Weights of a small GPT-style language model, trained from scratch on English Wikipedia.
Architecture: RMSNorm before each block, rotary positions, untied embeddings.
Training: a variant of Adam for these matrices, 148M tokens, 4514 steps.
MLP neurons of a small language model. Each row is named by its layer, matrix (gate and up: input weights) and neuron, and shows model dimensions 16-143. Each number is 500 + 50 x the weight over its row's rms, rounded and kept within 0 to 999. Numbers have three digits each. A neuron's up and down rows have the sign that makes its largest values positive.
After each neuron's rows, "fires on" lists the tokens most often at its 100 highest values on Wikipedia text that the model never trained on.

L7.gate206:437486544557441472445539503380540500541461476519481516445526478562517422470490499459458536503488498562422532582464503509478481483545562463432540516522437493555516546431502500514446375516531518485572557437446501458538567462526487594500572425495499470454411552537483532482570548454501475562563505402543518582555531493473441604472471514532544484449535475574529474502542508565494402540494
L7.up206:514410497522528492490469427496423515539536519494534499506516447529569483456461519571513426495464514476480616414487462450577448494425475426429452449509534483470512541544469403580504571495488452494535480490563517490514468521535581543536392494520487502490505533474463596656513410488608513448508529463482488543503495450509474506499398507549502484485567443492547562466425392548535508466453
fires on: "y", "ro", "ent", "f", "te", "ed"

L6.gate45:503525548491450586580481518538441546571443522509426522548432450580519424497418510556385437486528510490576523575464491510513557527510530541441468492587513557507548536493579465511453548478484508332501490528427505508552579519504663561490424565597506502505540441436546454577530520417564513587526536503511441527418461501485552508520486534523432567541529519497582522502427460520505564507415
L6.up45:439473570451586496629486555546483582554549522506524412498482510465407541538440533436483414571502580549531462578467455451606530469475520606490437506490487582545543551519543549550597493526477554493473492456402515525585595446479543483440409503500481560554490394432514466491505444487467479534547546520547483511403392453541550521450534563477433479490504443506560494500503493483485446498563
fires on: "2", "4", "0", " Al", "1"

L9.gate180:507543472524454479490499428491593513475478476373494493529504505449545536549474460483446524439551530558563609534544418605502455509522588468469425426506542547561568472518548505501574462531530559550422485453485521471589569471504465526574489521469573514446404515511564547443507561506478519490453497401546504485506456504446411525452435447503565515487582534359515417538480533445512526484623
L9.up180:550508440498416394444525445389443494404518483429450572498510582424551493494558493388478564495494510497425455500577524506486486493500522555597538517514488469452435386577493499433395502487475499511389465465488622471485538411556513443554502444474476468472516628543498456404459534491498496471481497548523480439423491456446472433498572495532512522551506615531502490426462566506544439530554
fires on: "c", "ro", " m", "0", "1"

L8.gate337:509547519573461470588463536555528530512524541572482516443490471547494488475563513500484451469436504477524466422400404431488504566570550542534524553553464457516503478569523518374520546537544576488465560456460501552491628493562517559514480563469558495436483526526448418533509450552496439400555464539441568463590535458564533555494452572548459530526455553450495528474505541369494467511476
L8.up337:539543522510553495513508472515504563478513526575510472322543549560475338521509512536467556556429511460507541576513510579460517506492480473515533488438436499511475620480546494508449529506491494489479476606395491590454543432532550487435578493409460517475444596528517467571510484444493527486435535512501453613447444485513453510556476556491513480581444538494489395494531508528507498478464
fires on: "ag", "ol", "amp", "p", "pl", "our"

L8.gate135:484554570532443508544468594451484555473473568440519466532523553488451582427511466519526555563544552469455518476495509540515457559609548525520432497482527651521515548397572502491586509481495551507368503534503431574503517441501448464505444453536513510538481555536448517437418411520530491509430398541439401479517399513494552510349471541548417408518435420456494524474537474549520540436500
L8.up135:498550548504437378564403552546506460465546491511461453513586508441473523563559458442473452535456566565442539561528531480533466481441528419421451491519346544492327471495562443484573514476541518521519451497454465492509457497561561433431396519494502544466502518521488459383533405429596505543548581475423441527557535478458580554388533562523538520486508495504542521515482454442533523510444
fires on: "il", "ign", "in", "ri", "p"

L2.gate338:433451511573455404539536495432469547498529509494497468405468513579480470507595595523501453505396460512446527471498486460531539501446470572455508497527494425515433523559595502482436417482461517460497469522563373516540556482555500549515546536545463447447498452516491568409538395453429496488482492471552502540530506400443478496520465425434421463480409465546565449506473484588536534502468
L2.up338:545519498491532464559460470497607494454523484461459501372469461605444451578586446492462455517427455516443498611526481553530538575512469442552471419516492493467514477473409481539329494547475519458542556490488391450441479439540454532521561533448526447496424528484527580407506498478575573507588402620505468499502513458537449364555521446583449564535517417501487643551477526581444543569487
fires on: " dep", " wh", " sh", "ber", " Wh", " ent"

L2.gate121:582494547534599542560565529485481444533461509517437503538594543564545503419579512536595463503500461419434485569553547495549518443437561494565474476582494497519430452546464439521374464502476565468531503484495468510499533451417406469495492532486477508464553505489505482533448529505542512516564524519517401518503523485463521528578449498519421420567531445556516763488488535553446518564481
L2.up121:507514464535521392390515474544475599451511487433591424507502491527548505534497530500519398536509536475517537495504459495493361473525540466526422396501420584467448514460572484542430506426481497444565478471534483551491507538473354464489618488405514455562412438560480601497466507516504426509468502504580497479529500474443598393401498519501462461433479511541415519469500440550532500495525
fires on: "2", "9", "0", " =\n\n", "8", "ates"

L9.gate324:455436516457478417442583502451451498571524427440546564546491540425503455451456424484551467518538494467462501519462492447424489492519502512492558525642465546559512379457391516596541420541451476498484561495428510440525508562505552506480496535524520417479512488513452487613552458524561466524601509594484439447527453516503619519622520453443469501555540505442510422470528520516557518527515
L9.up324:414451539499473485494480410506538602547446440574480556566477493505559480496441497538587388550560508529471487568412455436522589455479466470458529462569514578488535477451444424480561492538458430561508560460506475513463560528532492498452360527490462497540430456533458480520492511420531572553518478482480511435487486580530652505540509537475548494527494537497401438476577445478559470475524
fires on: " and", "-", "ublic", " own", " y", " v"

L8.gate143:507533502453458462476423400404520517483605557603525488502468462517540393471445517554489480503550440470491500430538504562440500452545516593497544460458593547550405550626502442485483464464504554467563538499469390578490526545560446483445469521443472485480450527457444464472604537463443523514535453524491465466523484504442509509534493490527513546500449484633598428541498526515575489529496
L8.up143:444510474600500515490506509498525558466426497594480548497539500431461453557526496462457566490451518480567562510461466523469387502509551501439439489579483650484496505438516457467435501552425449410402483441562580337500586456505540481469463457472478438495428539380440432577528552456530515492502481542539553476585487484517479514531495458423506531492458513472497481544509421436454397520555
fires on: "t", "qu", "at", "les", "it", "ite"

L9.gate259:518539504581500501575510578560440522476498493414521466515394409525601524415473499559528473508535472414487448461534442475524545531430551520579512554513575587475554546485503476586502473549516447470478583569418439572556483445452529495444497436585505501644488525481503491544462548459594441478436461495591445557409530444477501571528485492544413490554492521470539519465467434545471498570558
L9.up259:526472467578524466472461503511489439546503431517515601574499477521455525527594513471502575572544524431455539472551487464570421567404568491502557528533532512498503539557517460545471420555575458428536535475437477544534596486440489422486463464404505477508526460460510498415424601431518487451549570464604600518412523436390436567524493420511448383516563551494518582558501479529460489608548
fires on: "ing", "3", "4", "2", " work"

L9.gate301:484464479491516497540439512490659408546558498550441525520581561515442404501531445490522474486501515559507448583544500446375369486542601514465489552528560538611501539519534530567545494608482509491498455502490465477562501518613520434436502413491466527489482473489510657418503465484421482526505421536516525612468541438453464560488441511512555530559501552472472403508441445560462434528500
L9.up301:532527541570488554514538469511542524578456524597554534458575493450403498422511504512519486537471568573516551530484475527477554358566485497463527520460440618691493470480592541550536497553401537589516452511520523520492476502505486438516573495476536483501484521427478407445485530524523555486609534528470507468520517423458502540485506462394527437504478570506463473525554558448511402526476
fires on: "ig", "b", "ov", "ar", "ire"

L2.gate133:484488472553553464516482529426580479451567541520550497553456498621477478530556568557531591457476519397383503511503503533402485475421526467567490567548476585522438521514499496474386490519538506391510447487607459489512478507559496466480511529435451426495502617393570475436463457564524553509468492486486458478536587467462466356529435473494386449543527471513544550510413518555463540561578
L2.up133:558475516562564428490587435478507496497457537427502519511498617563424518569504462547472519534448520448496574414458524576505470471519453507477468490518443526408472519458505472498423441519479558454494534406574427538452553541503500487479452571558405455543542513422581508360502470472552448476541490472482489437494555486507531358434547506479502356458510522481496529520466510480487505517436
fires on: "9", "ins", "ates", "ces", "8"

L9.gate206:463525449485506481563565538476414458491610555445497430503406469505525497479501550504482537487554369498541520573483486431575433568368558477523470434474559452495456436483482502451558543510415554399546569480527494487548597423451529447415459484519547486478512503474500423493553521446503478532484608536498504531484592439408591467473444544606537567531495467465520450515475436522509438514482
L9.up206:551499549466501540522622461514399491554472517542591392417500393471452517446414538488509450552467391467507478616533503472512480481492498497493462419490460464528485531400495471456532456568479481478548565592471548480516535435501467532400465553466498470526504517573469497430414532535592505547465610491494511432487433509446604471403524564435542591508512433496546458574564427503569481524488
fires on: " not", "ly", " to", "ed", "ell", "ot"

L7.gate264:465588441501493470411418468476568464617560564521490557498528453459416408409544472526447431531588360564468505485547510429546560484449532428518507505559439568507460516517424496501557464545506550556472614513600607453602510406570553530462519544534444471398486524571471610504525515483517546437499533544427451511495580520456507537461433514548539591446516517540573543456413490490549485566482
L7.up264:530547542531402468480434448580495453528589541545549459493560473450456439448608488471525480520556480513476536514357555431444516425498483504525480591515333448495555549495489494525559484461461489427541550502541472480557482493531561463548512525486483569507487554494456542523530473510571446485606425453521499502475500507476596586532597548439491481492455497538534518467508444617524482660450
fires on: "ig", "or", "uc", "e", "y", "ar"

L7.gate315:444456517531544535618495498470497488617486459431451568502508504495434521423566420453481516487552507522475519560441558470494471458403536502575468588480464476520427382512499566529514471500484458474556535536425455511500571390477487483409474505505480530532496486539422593511482417573470444636454450375498569571484545546509497607514455513536549426557526487502527404502485478514444536552488
L7.up315:574447495492451542505469493536481534520521501514442593572527508496447583510687415433521455541472530481453483559457555469580554524438486499499518479534470471493442435474414590470538474480501520520575491423537524488431582502542516488469486498393518542462535505579444634422582419507590458530478516490495503585486506433549513609436525502474461517504564474609501484513531448449490534566520
fires on: "es", "ach", "er", "ar", "on", "ic"

L6.gate325:559435469528487571568519583543510441488467523495488476376396479564579467473438438473391466448445532579465575494465594577517526554580424540442516499454627526545531416442449488498474464511520513438534546483457434515452536486460483533459509516528532553552604475494428465510409529491504503498520452406515488489511491513485484554525513436462464433463526540494584505549435430491463575560508
L6.up325:512395470477436550512454495450516434483506460417525510497479553520531532577480418457558499573513486431461502440479510601484446571472518486552500500501514508419537546545452520449576512466563520455447510536480475507609418423391472449494500438531525493490449544487557527535447556454470437474531485420542589445427379577464498445561431419428499532516553487505539528513478426465512523539456
fires on: "3", "9", "4", "5", "2"

L6.gate286:459469476492537533524541510469478429508518495444474510478457438528479451443539546462434366411545505556497610489549410454538449410486460474442487425561565616543483587523572427545502455435460458469498536507428563500469512440589471456507578430573405414460485503466528450550516526473498538559522519566494513514497528521517437455579500518406452585513624515502520541540503460458511470472493
L6.up286:423509452587472512398487471447544510552469508563514517566456522519492446483455613508432521505569529472570575450487444514443509545489501524491486485545548620567531546481518478542431509469476424455424515431452598553507513525488556417441543394571451438418492407496501543492495597465526587471489582531466599470496533523421464448512475558460594593467485510407456411469592443434603478445420
fires on: "at", "it", "ight", "t", "ly"

L8.gate19:475546527520362448509462496541462550551608503460564527458460482447562533477483492576477444543463546500484482409427532469471487595464464491505480489533425527497440366445527445490534558450498437485482447512572469536478542533503502474517545374407508465547510449528500485416554485577477522458474447444529460467447584509532537547439479567603503420521474417483453416422640564533512524554450
L8.up19:509393481565506431505492426515432483545431450570464500383489555567574530482564493464476521610484520461511568483510569582510483545439370630506539448542601470415505509521421488514466504525456487518610627407401453467523501505465567532488515580496529459440445578555496545474463466483609524547528592484463488534416465509495508516522539418524464546529560496458478438574482461463516528547485
fires on: " of", "ed", ";", "s", "/"

L8.gate357:610476520474465601513507425597497531457513521549516572492546581534426564475520417541495508502557439475421495528582557444470575552429482428464519434528431515541542506473501424481581497547477503516503430490557462502588453430535504484438448445466463448528496380545422537394426435579507562470528546473505430475472501505518467466506553456550516489495514462419476467605474483564419539542471
L8.up357:548587558534461455460578427538501590539348506563565526462485538497494640583589516544424546510484487505495537567595476484562531521489452508474472442462533602482475485451482532576471518511433527491412461446470538456538542459527491418413486538464469474479442486495554408467542435506432562461500514539460489468534587479607419411534443494476422524451489437404486483496497561507430524439577
fires on: "h", "ian", "l", "av", "a"

L9.gate277:487493554456449546502407462520561457488568503444511511556515482521481490490465424498458545536549536544449546504483539419440447580521477485560481468581514521575527478464508465504448515478573455475447558559551417458502528498534535626480524480434546418526491504529554592503499379439534518598469527530507593484569427574456491441546505418541428515438423462467497535532532500533566516548493
L9.up277:485493550430425452514504382584568504481481462536403499488505573582479461394493495520457514535459552512515528561491502595524482566522454511454534488520520478539580484484425456496471503568557519471486523482637442481500583585453497504532624480474494491502475560440634523432559471511500480507509478533525492605631416502450548408574563534540395481493488458521499449555472588468471518547566
fires on: "2", " K", " C", "k", " d", "ength"

L7.gate193:575444448525486477491479475502557443631473525480485478491593579486494586546500424431473481499542543475588509525472504537557555578515480527519515463618512433519544424495535468504517557506486466481443529442433506466481517561521536530498403555522519466499494483504440548508562488525450504470505503471507586443572557535537523605549459409469477470556491441518474445498418429508439472572405
L7.up193:507407536497517563524395548548610508559438581529483495587489488427487592459474522527534473497524567564527504574490460512559551481485507435479509492614440422531534452484634410512508500468388505533483548502507539496531506498522499480502439533502543504478451375463428501499554520534521500510538466352508536478497621560508472543506480571436433536488487492546416420443481507457525459508382
fires on: "and", "e", "ad", "at", "ust", "ot"

L6.gate59:531457429587515548395419507432553444516603524512536500474554528535496481425477470498584508513517478585504466557468561586485451502510563526495513495514504495516415477480565515461484475559498472504468569490507563557526474526491537519504536416447591534452473494516426399556645499566523542555506472408519433552502497454374456474469451499503507438524490455447539410537523506512582517507442
L6.up59:579476490549476538475470419444510440580491504536418454471482551622473578478554457473510475540526419575488486546426539593525470523542378480541464454538474486475454531549449480476432568488494538543582524539539420485472479510495486498527492445553535548498410592448424522506511518466439549591477418426452423423557483566442409492516464439486522503567533541521480354498552396542566427452334
fires on: "ro", "un", "on", "et", "p", "ot"

L9.gate186:508441449547534390549489441530419532531493474491534519442495475527488537522467465522458441536552345545512523455505417447469504600486549535574462520378455536426524532528496515504509575461537486429540498529474439510503580557505564464510462556529547505507435635463608539580485375417463460471461560551537368617488489561457511493486455478507508482532462529491541495447484442506519537483514
L9.up186:453522504545524482423489442399509500549431514421458487479535483479532477543471564576411450577572398504566595445517454498514497477526509526493482508424467508443526489495481452537461454453531500512593404547517490418487483564518451457442456504524495503525445535426549457453484507493565489605435549556463546475573510506473563483426542544493559423498514501499510457518491439500443481457522
fires on: "ed", " took", "ake", "ent", " made"

L7.gate358:474499407549432565513452501507553565507511441466442571558469534435500545511382455444462410450526465495568571516506487482556462501554487548494485478515478486477443525471404501468547493461500539589457597429479554472547591551518455579455451550422422516492513607455535548515519536522481488451494572510451653531522512555405438465454472456557539467543533502440558468499548420416478514419471
L7.up358:517493456539542538475453423396483495444484510547474530421483423505475438439551489487533515540582564545514560484425661433503409595501533499611534551548472529566497505456560422538423470509521494434536516480448574481516520500532527525439601519486480512444511559474388466532514455530487468459471473492459599584432446513448446499452432501443476491490496461554469396525468471572586528501501
fires on: "or", " |", "t", "ut", "e"

L2.gate264:477493526458398560594513535416444524521430402578423419542476552378488441562415466560371512477528527470524493499502372426472460506481550540483570482377528508528539499510530484461555568530513535514421524515445480487575598526493455522474530493628478595424469499515466509521469449442530556486495445492438535560547479496504513523510493553426539498500447605515532387534524565515511449429586
L2.up264:454426563561410541527497576528503482498474400580485533470543397435471514482502438516546560379468575476473442525533454520479394431521468467474550438463518507533508557484507489551516507439468485465488523482575469491484485518551403562397464407486466479487464515485551548478507574501517587422529437459436548453532524533480456531470523464497579451454486464576407409504531523498476514408518
fires on: "erm", "rib", "omb", "af", "ab", "amp"

L6.gate153:584511555534507486453416464496462609537525445485531600480527428501496538500514469426458442485500541574461534553557505489516510471415515413489548462492426466457524510544446439552491524345528514537559546504494448540417559494538563433383494423488461403578482422554555536515443479549538487488548502438491582485561545522426546409597455466545520576478545440488543408486563488492478483538487
L6.up153:489518465536661442580487514480487479460555552524526489512466593469540445525482462532437502492562401498478583421596519508496546456499470506460519408543511603592449536446464523584503540543476431557558464468537589519477512424533494492515537583541458468517458561422497503517516407452425520508529576554559442584492621486512398543508510487429435474453550537486492553479430478522586544478549
fires on: "ay", "ight", "ts", "y", "ks"

L9.gate358:561483545460523504508447453492393444546524453540481601524374486461515517551542608562475489481490486478603594540434458449558474496432518529453452412480518504536472528492540490509363517472561509500443503476526374487495559439414514472578582514489493558519478598504463562522488484454438534534473576414505542502424545536429555468526523430529545448514353456513451357510547547497492504486523
L9.up358:450516459498432487447477366419458440552461466546429483464515523552436466496513493495399419476606332566445555413442493544504471500475448451474523457434558446473557489502550538571473545560504477462545550418507548486540471474551493377462479540481497451431527442505450411437551490458549493457529613501422555500512397519408448540440467516435564494537578551536523535579543462474549390538507
fires on: " f", "ed", "ing"

L9.gate344:596599608561418491451534576522494486436546529527559506562518502498464441417545447476550500436460518539471530511584499509477582600455508509450435461493545501576494479533474557482535496500504547433548543502570608479471490551586552506556533485501607524452566526445538579523452578512505521509544491476580428516489527421485470579523535471531460513555471475474490467625451532476465493565493
L9.up344:572593556546450541438525531480528513489547542554499528588512427480462509425510582561463529514453616497503513560492503478448488543503500485540468415434543581539497527513424586566379487486551506455483471480444578502522514515545465542528569555467606576550580514506580574432496595527492518458423485530551443429425549506536552575493485525500473489460447453493414511514496403461540484520476
fires on: "ch", " W", "ow", "ew", "ay", "ü"

L8.gate131:541481431494488472500424483443370505483551508491500547465472509526467512487481457461416569532491428486525453509492478538554407551497496534520507510480550504600555437583419507636552520551474478545482525514468524507569556417518494472500551526526559517543520602436598515576588413457447387532480530534519601590498447479523571587505467425572458519489510571439496504427481559539520441467464
L8.up131:486466443562445535458485474472481473490526500553417496521481471459514507481475515537475535606374506506450502512428432489573478541435401480493424586475515503554550537523494487584529481448434471652548457576522493571543382521445457460507474602547460598521511545442539444550471499464483487557472471549509619496495430459523517511482460506535471487417465605504449576426551507548488439392399
fires on: "–", " prom", " ", " published", "°N", ","

L9.gate63:468588506431456536440410457462508472414575507493575535446489574531451498538467524481501495490510549528431493536444490547480538526497605433543484569649497450514475503403500421519347479446526416476467530411517589503457574477578573501443558521521487476470447445498447496493495479532502605481541477563496464413523439504505416435675531497480560511419450425504469493507507398524469539503530
L9.up63:545551454565599507528434452518536532535469505480504523573521568558456534556568518558478521420565570534475495479566444436467528454485405406599523490516366508561538349476499547532558480418416505555526479450569433498503519486414513425469510542418535474543466450488512516506545437515460575517465483512586534562432579451581456514583449539551458476512495417540473590516574546490444542499559
fires on: "in", "u", "ak", "o", "h", "a"

L6.gate179:437464471547582476549489517471537499484470495537554396465541473532537424457495453550542524423437506564533552444457525426528468461448452477447474385559445493552445434509505535544561439522501437527506493453464451481486502490636446446429536468516547467464542517507521537451523483540396477494521394389539514433498612486473455557570503475553460376503529414432542563510512606554452600501495
L6.up179:504508529517492579540543547449495524426464526512481504480550489502487426519535478528553573495552509492517502400503447506480437482508519371565478532582450543584521424494478486495509532523518485499536403519424340531440426447557499426551570449470563465508498496505557542427628515583443508488449470571494451361541526560493524501506493468520496437539531404519526536439549505467492600585531
fires on: "l", " two", " three", "e", "ot"

L7.gate195:506538559530515519497554468483507469561523439554487563439565560532447488509436453533413525461435563543492431548416540474465525479545491484582430524491419392546554406499534516494541526537411497491525487457460493509504509524462510488528463497476490478506530480495452589459410556574480551490484505541443551467603475505536456567552590514538556537605563490325574359389474595501496456535453
L7.up195:482539537574507448473548428443469566533513496523463550539525462503501543436411540626473583555474527552451463550504532429490524520514466512552397484475486447486516537458566401436471557505448400590515495567477417510474506505544479525525461553490509518506423456552432522441474414500494588504412510476520546453576465533524459438550529529532539498523531499461484474368584581488639489477418
fires on: "and", "ot", "ol", "k", "s", "o"

L9.gate330:543553503478524431566363439494532553537497464481519535376505415504461488512495470477499483526530501443543520505540375504525452504417534455565491574494528488541456482485479549540462532597398576576500547485537487554442624434472492395519497619487567563576453428536503505540463411526554436585500549522466516532446526511512578402558491506539554550436515475430512474474580543477512499470558
L9.up330:491511451504454514473367468434520483503507482478482434479529581475465430448503481478439464536491422497574531465527446526569445465579518406456483441448385547505449540474462470544544551557472488496443421549498440560477540466488462435563530470440477493557462463468496435480518514520537478634600446532546507541504564501512443505554559504497458484456511501546561423590495503521469488515630
fires on: " l", " ", "|", "L", " L"

L7.gate96:480498478552504487549490497484528472520458491452478536635491481495522490641547462452524592490470494428535497497414488552574425519481457583539482468586531439419516420533505540517455630518445518524439529519491499510559555491477528447472528483479465526524632485486523561512511540481444529486462489518518541479489488482512602437511528457527462443501576573474446445479505539491487453530627
L7.up96:451530419636442590435479482472531523507485476432461541557448472456450487586529450463498575543558471477546484536509474605521533525474468465575473529480424459395527475551532526434407586428469422520492566475448396548540466484461469508459577497412485638522471539541478636551589493509490511526410437470562567468521540536500507406588484450497519480536442566484451475444529468538492395505605
fires on: "er", "or", "ar", "ers", "et"

L2.gate286:445531451560411537428492435527543578476499445470532539534560495440488523525421508447492405530574534474636526411478491561479448494549516502460457511478535524564500495525520444530576537434485531524487551496471587504540520489589431549466486464514512427606423503446464544486486467444562470480529448457457546584486446538473534537412528547411448578487576607521515397470468525465580411471573
L2.up286:489489493529512570441515510538614526419518472498611571468564501497500485527457390458551461438466484531499473474487586641442450547546543523436518533462587442678459451479462493486511425484456499515494629489401498528453444468570530551498435470503525506550478561474406506520534517518531515489520426437474379570484460505521533542530547430468544513531506508382562398481506518494502467523520
fires on: " School", " High", " head", " Air", " field"

L6.gate296:499501617411430420477544498474588473396553565373470502525525516499494403570528468446548557510466395464488490532490488470410419466484562525515499506495491531511487521546540516502590451576496582495455510471481466483559417519484492408475432441406538427499484526499533473404466473485430509620543504408499461481526462503471531457434426493410448473506558555455475514526503562428460511618574
L6.up296:461499630462502460529538466510530476530392492408462472533550568541556468491506519515515555512448425511430475566511496535483501475482468504451503456411509533463610553441504532454588461554446565487537562537496528489506450588499474441478430555461480495508529480581504478426470585487473463573514548479522389575449429474480523415465475517439478470544587558434493468530552498398481540569518
fires on: "1", "9", "8", "7", "3", "2"

L6.gate279:600429430541484505495507510495554467517486501458519433516505486546513492478525391585481623513472573580458478440466584474554446492408499511513527530501543469445489459506548486454480474454434463535551523455461442417536403462505500501446479520461477502383578535535495458543500441543362494601522490466452424529509504473482480452573498473531643443536564473467509479548509512576482567486447
L6.up279:495528489469509499495543474518608560493476452418478619508553427580449544535568447500498460504482492514493427436496508498556563474547518462442520466573396488478570488386472486553576579399534524587529566385516510510508482441501451525459561366514562512508635448522528446426454553576444540448474581572476565528432494463540487535502438556502467464444529520485495502507494539438461452499500
fires on: "ar", " |", "ep", "or", "an", "er"

L2.gate225:494496453461491532581513486571500604510567513371614489513474492417489575479497542521543465385472517488496525528502511574584510443483531562507484508522486521466477449527477599556537483438523502501441544523541501453549617494453591578440493524472543442546362546448464535528416512471467422481553512533480452486513535488503572444406522548493456495495479546425539539407521504504483519509533
L2.up225:532500473441455605563455455537520622454494464474551509559430480436482522441565556552550471504455457488481542516411486521612527442509481577518461538470484578435507515454435519496566534494453463545520520482566520482454546459443520613581518484450465535508410525444517471507357522507516493498459479494403449467511550526586621409463519615515556489464520579481472507433610469519427591431459
fires on: "uk", "oth", "ark", "ust", "ach", "ones"

L8.gate291:541431517476463530475573486482482462458510508530502438457487524576494493515490534581455421443532553564543550560437474434453507581629583452451469514543548422534503473467557426528487543506515505483501466455563500534488611467519578612554483478593509564500437442488513482475508549597433465355449510479477515454538440462499536541422496425520461366452441432446549520599416421532495560441470
L8.up291:488455491470546559383550531558491409502552484619530560544466466451441505478464498526441463521540535552649528383532447444548474499600419390527513477494462467532488495533563394487387517485509479440398549450590447461479533561485487563521552427541615501521503414461547542600485548477430469501462385463518593510502497520516482487532444420479469461468541471516435551511469550469454487542546
fires on: "u", "ak", "in", "3", "amil", "9"

L8.gate141:520505564554547537529562558494528452609597474544538515439458514563490493580484490487550464493661457509573545464538472471475568609484535541607510537475472396482505505540509458443434506487512574485510603398508474578471619445553465404477483542391544473551487535553447486506503473469415509481540559494527470549575489582476445473498485539488437466564573467471603511461539557562471525567523
L8.up141:517514499502444582464480487548567548530466476626555403527552526393434527449537460533536553565545443487457532489449530603560550493499527511465478481552472532531547523482471541489528557454516505548470450577545547525568525525466475461462461501522468446597449446488331528486591497444537592472541467525472570408581465555485417498516522534457546554508459499521660482468537538549572541479494
fires on: "ce", ")", " role", " l", "ets", "v"

L9.gate102:460566482463561461567496530572538518591454465537617430437547477591552446458489492534527513438563483467499415524471568441610470431499600533401456497541456493532513432520424551522448440481548470470485413563420613484469434449465442433461514537551485431480476551560503588457493559529508492602482560438552556603526517515469515464536450485547435466507455488421500475469506471458582527523574
L9.up102:552485539509508576515508458509610546465395473522491497431506506444503528565498496573461482450589635524479443547547518517564507470570484483422525391485469586534555493624491568502515482566435483580412495424432582535563505505578506498470557547513524553446372498478501498515588522513409499475469458526463413457500406483462541461492490502465460516508479509488528546521554429536521510491598
fires on: "l", "e", "y", "el", "al", "ad"

L6.gate6:420518552515430452491397540444520494430473407454513538488442473504495516499501473475461447437552431486466495506608456486493499516400519541465481569392440485467579444463445531480542493527536396463448484495551456519553464519548463521470529464450465530491521450486457492502633460509428572487418490377559488495424534525529497386588507473552528489438515458440502462506561509448504464506480
L6.up6:512518512630445609498452460449497451518482492505463558512464591559508440440599453521442464496552556518503475548387500509445486516441550433475516496515433438503430528519557504468476509508455538450512486523516477485559664515606515412505524481502501434446442453452450523445558395407483568583553509541471448462456438470442493589549486410489523496465513523590485491456618558561484545571466
fires on: "ra", "te", "e", "a", "b", "ited"

L9.gate78:567564524475536416610411463491501460413530514549511474543527549462445472566469516418394524512553576604372532531512565488529530539593525462668502508425522549533511523478536474470481527520583464456471464506476407435542456518498555518428476410465471453503521532522487516476487480514456502602527467548522484458457469537429447515578513458576538444515426530479482446450485524496467464516489
L9.up78:484498403526493372503484448456477513528582528437538477557461532570566482477538536446469505467555511406506472512476399526537435453543629504568568457492569546438465468559590524471566455468479578452496535536489483498510568550576445435472495547443599415544491429519538507493470478497482450496503509561523527495546431514476564546526435542527502451513404566520496504559662586445491567525475
fires on: " d"

L9.gate94:509427530598413482515460464477472546437533524561555490450545384566546450394543494647562404442444522481499492614528460538417430494525575581538535384570470529542404500505457520452444491547456550457458580482465572547442586505543514540517472506541559464510450551609529543502449486491525506523522523506527520446505477553469550483517453504493528517516451457547487468488600522489576501502524
L9.up94:489510513544478449533547425477458502466552451545514479538475523529584538488537550473474496497494468425415544498495592484566562499502435554506453577557480480587529584598546440463543563406484484495448455533565445469507491490506597466467460521523501517498528539455511406563507535478502483525556520439469406502433483551489501561456553485546526505507618445504447459505463421569462523521546
fires on: "f", "ou", "st", "he", "et", "ro"

L6.gate234:492437523499424485456625540462401615562532472518503547508394488567487543553435527544483567455477509550566561570469525505535423493569490591475471478520660463465565546522528375491570462525452494476467482441509490473477482551415488580527407482470514472491552452559530533468463579424516506436530478462475560495518428538538509425414514447469516535464617510527534499451455452419531476439622
L6.up234:574514522550442454512353446393543449417471475506466532588509482361424427510474545536431412506499498525558564480516458463460532509470558526422511476496511459441403558510493482529497560533478512479392462532600519530511534488644517458476527511396531489556411567502538442473503467417488524489513502461487560457541483530428499485534471516426520469543501568500448470500501489477597479450561
fires on: "ro", " co", "view"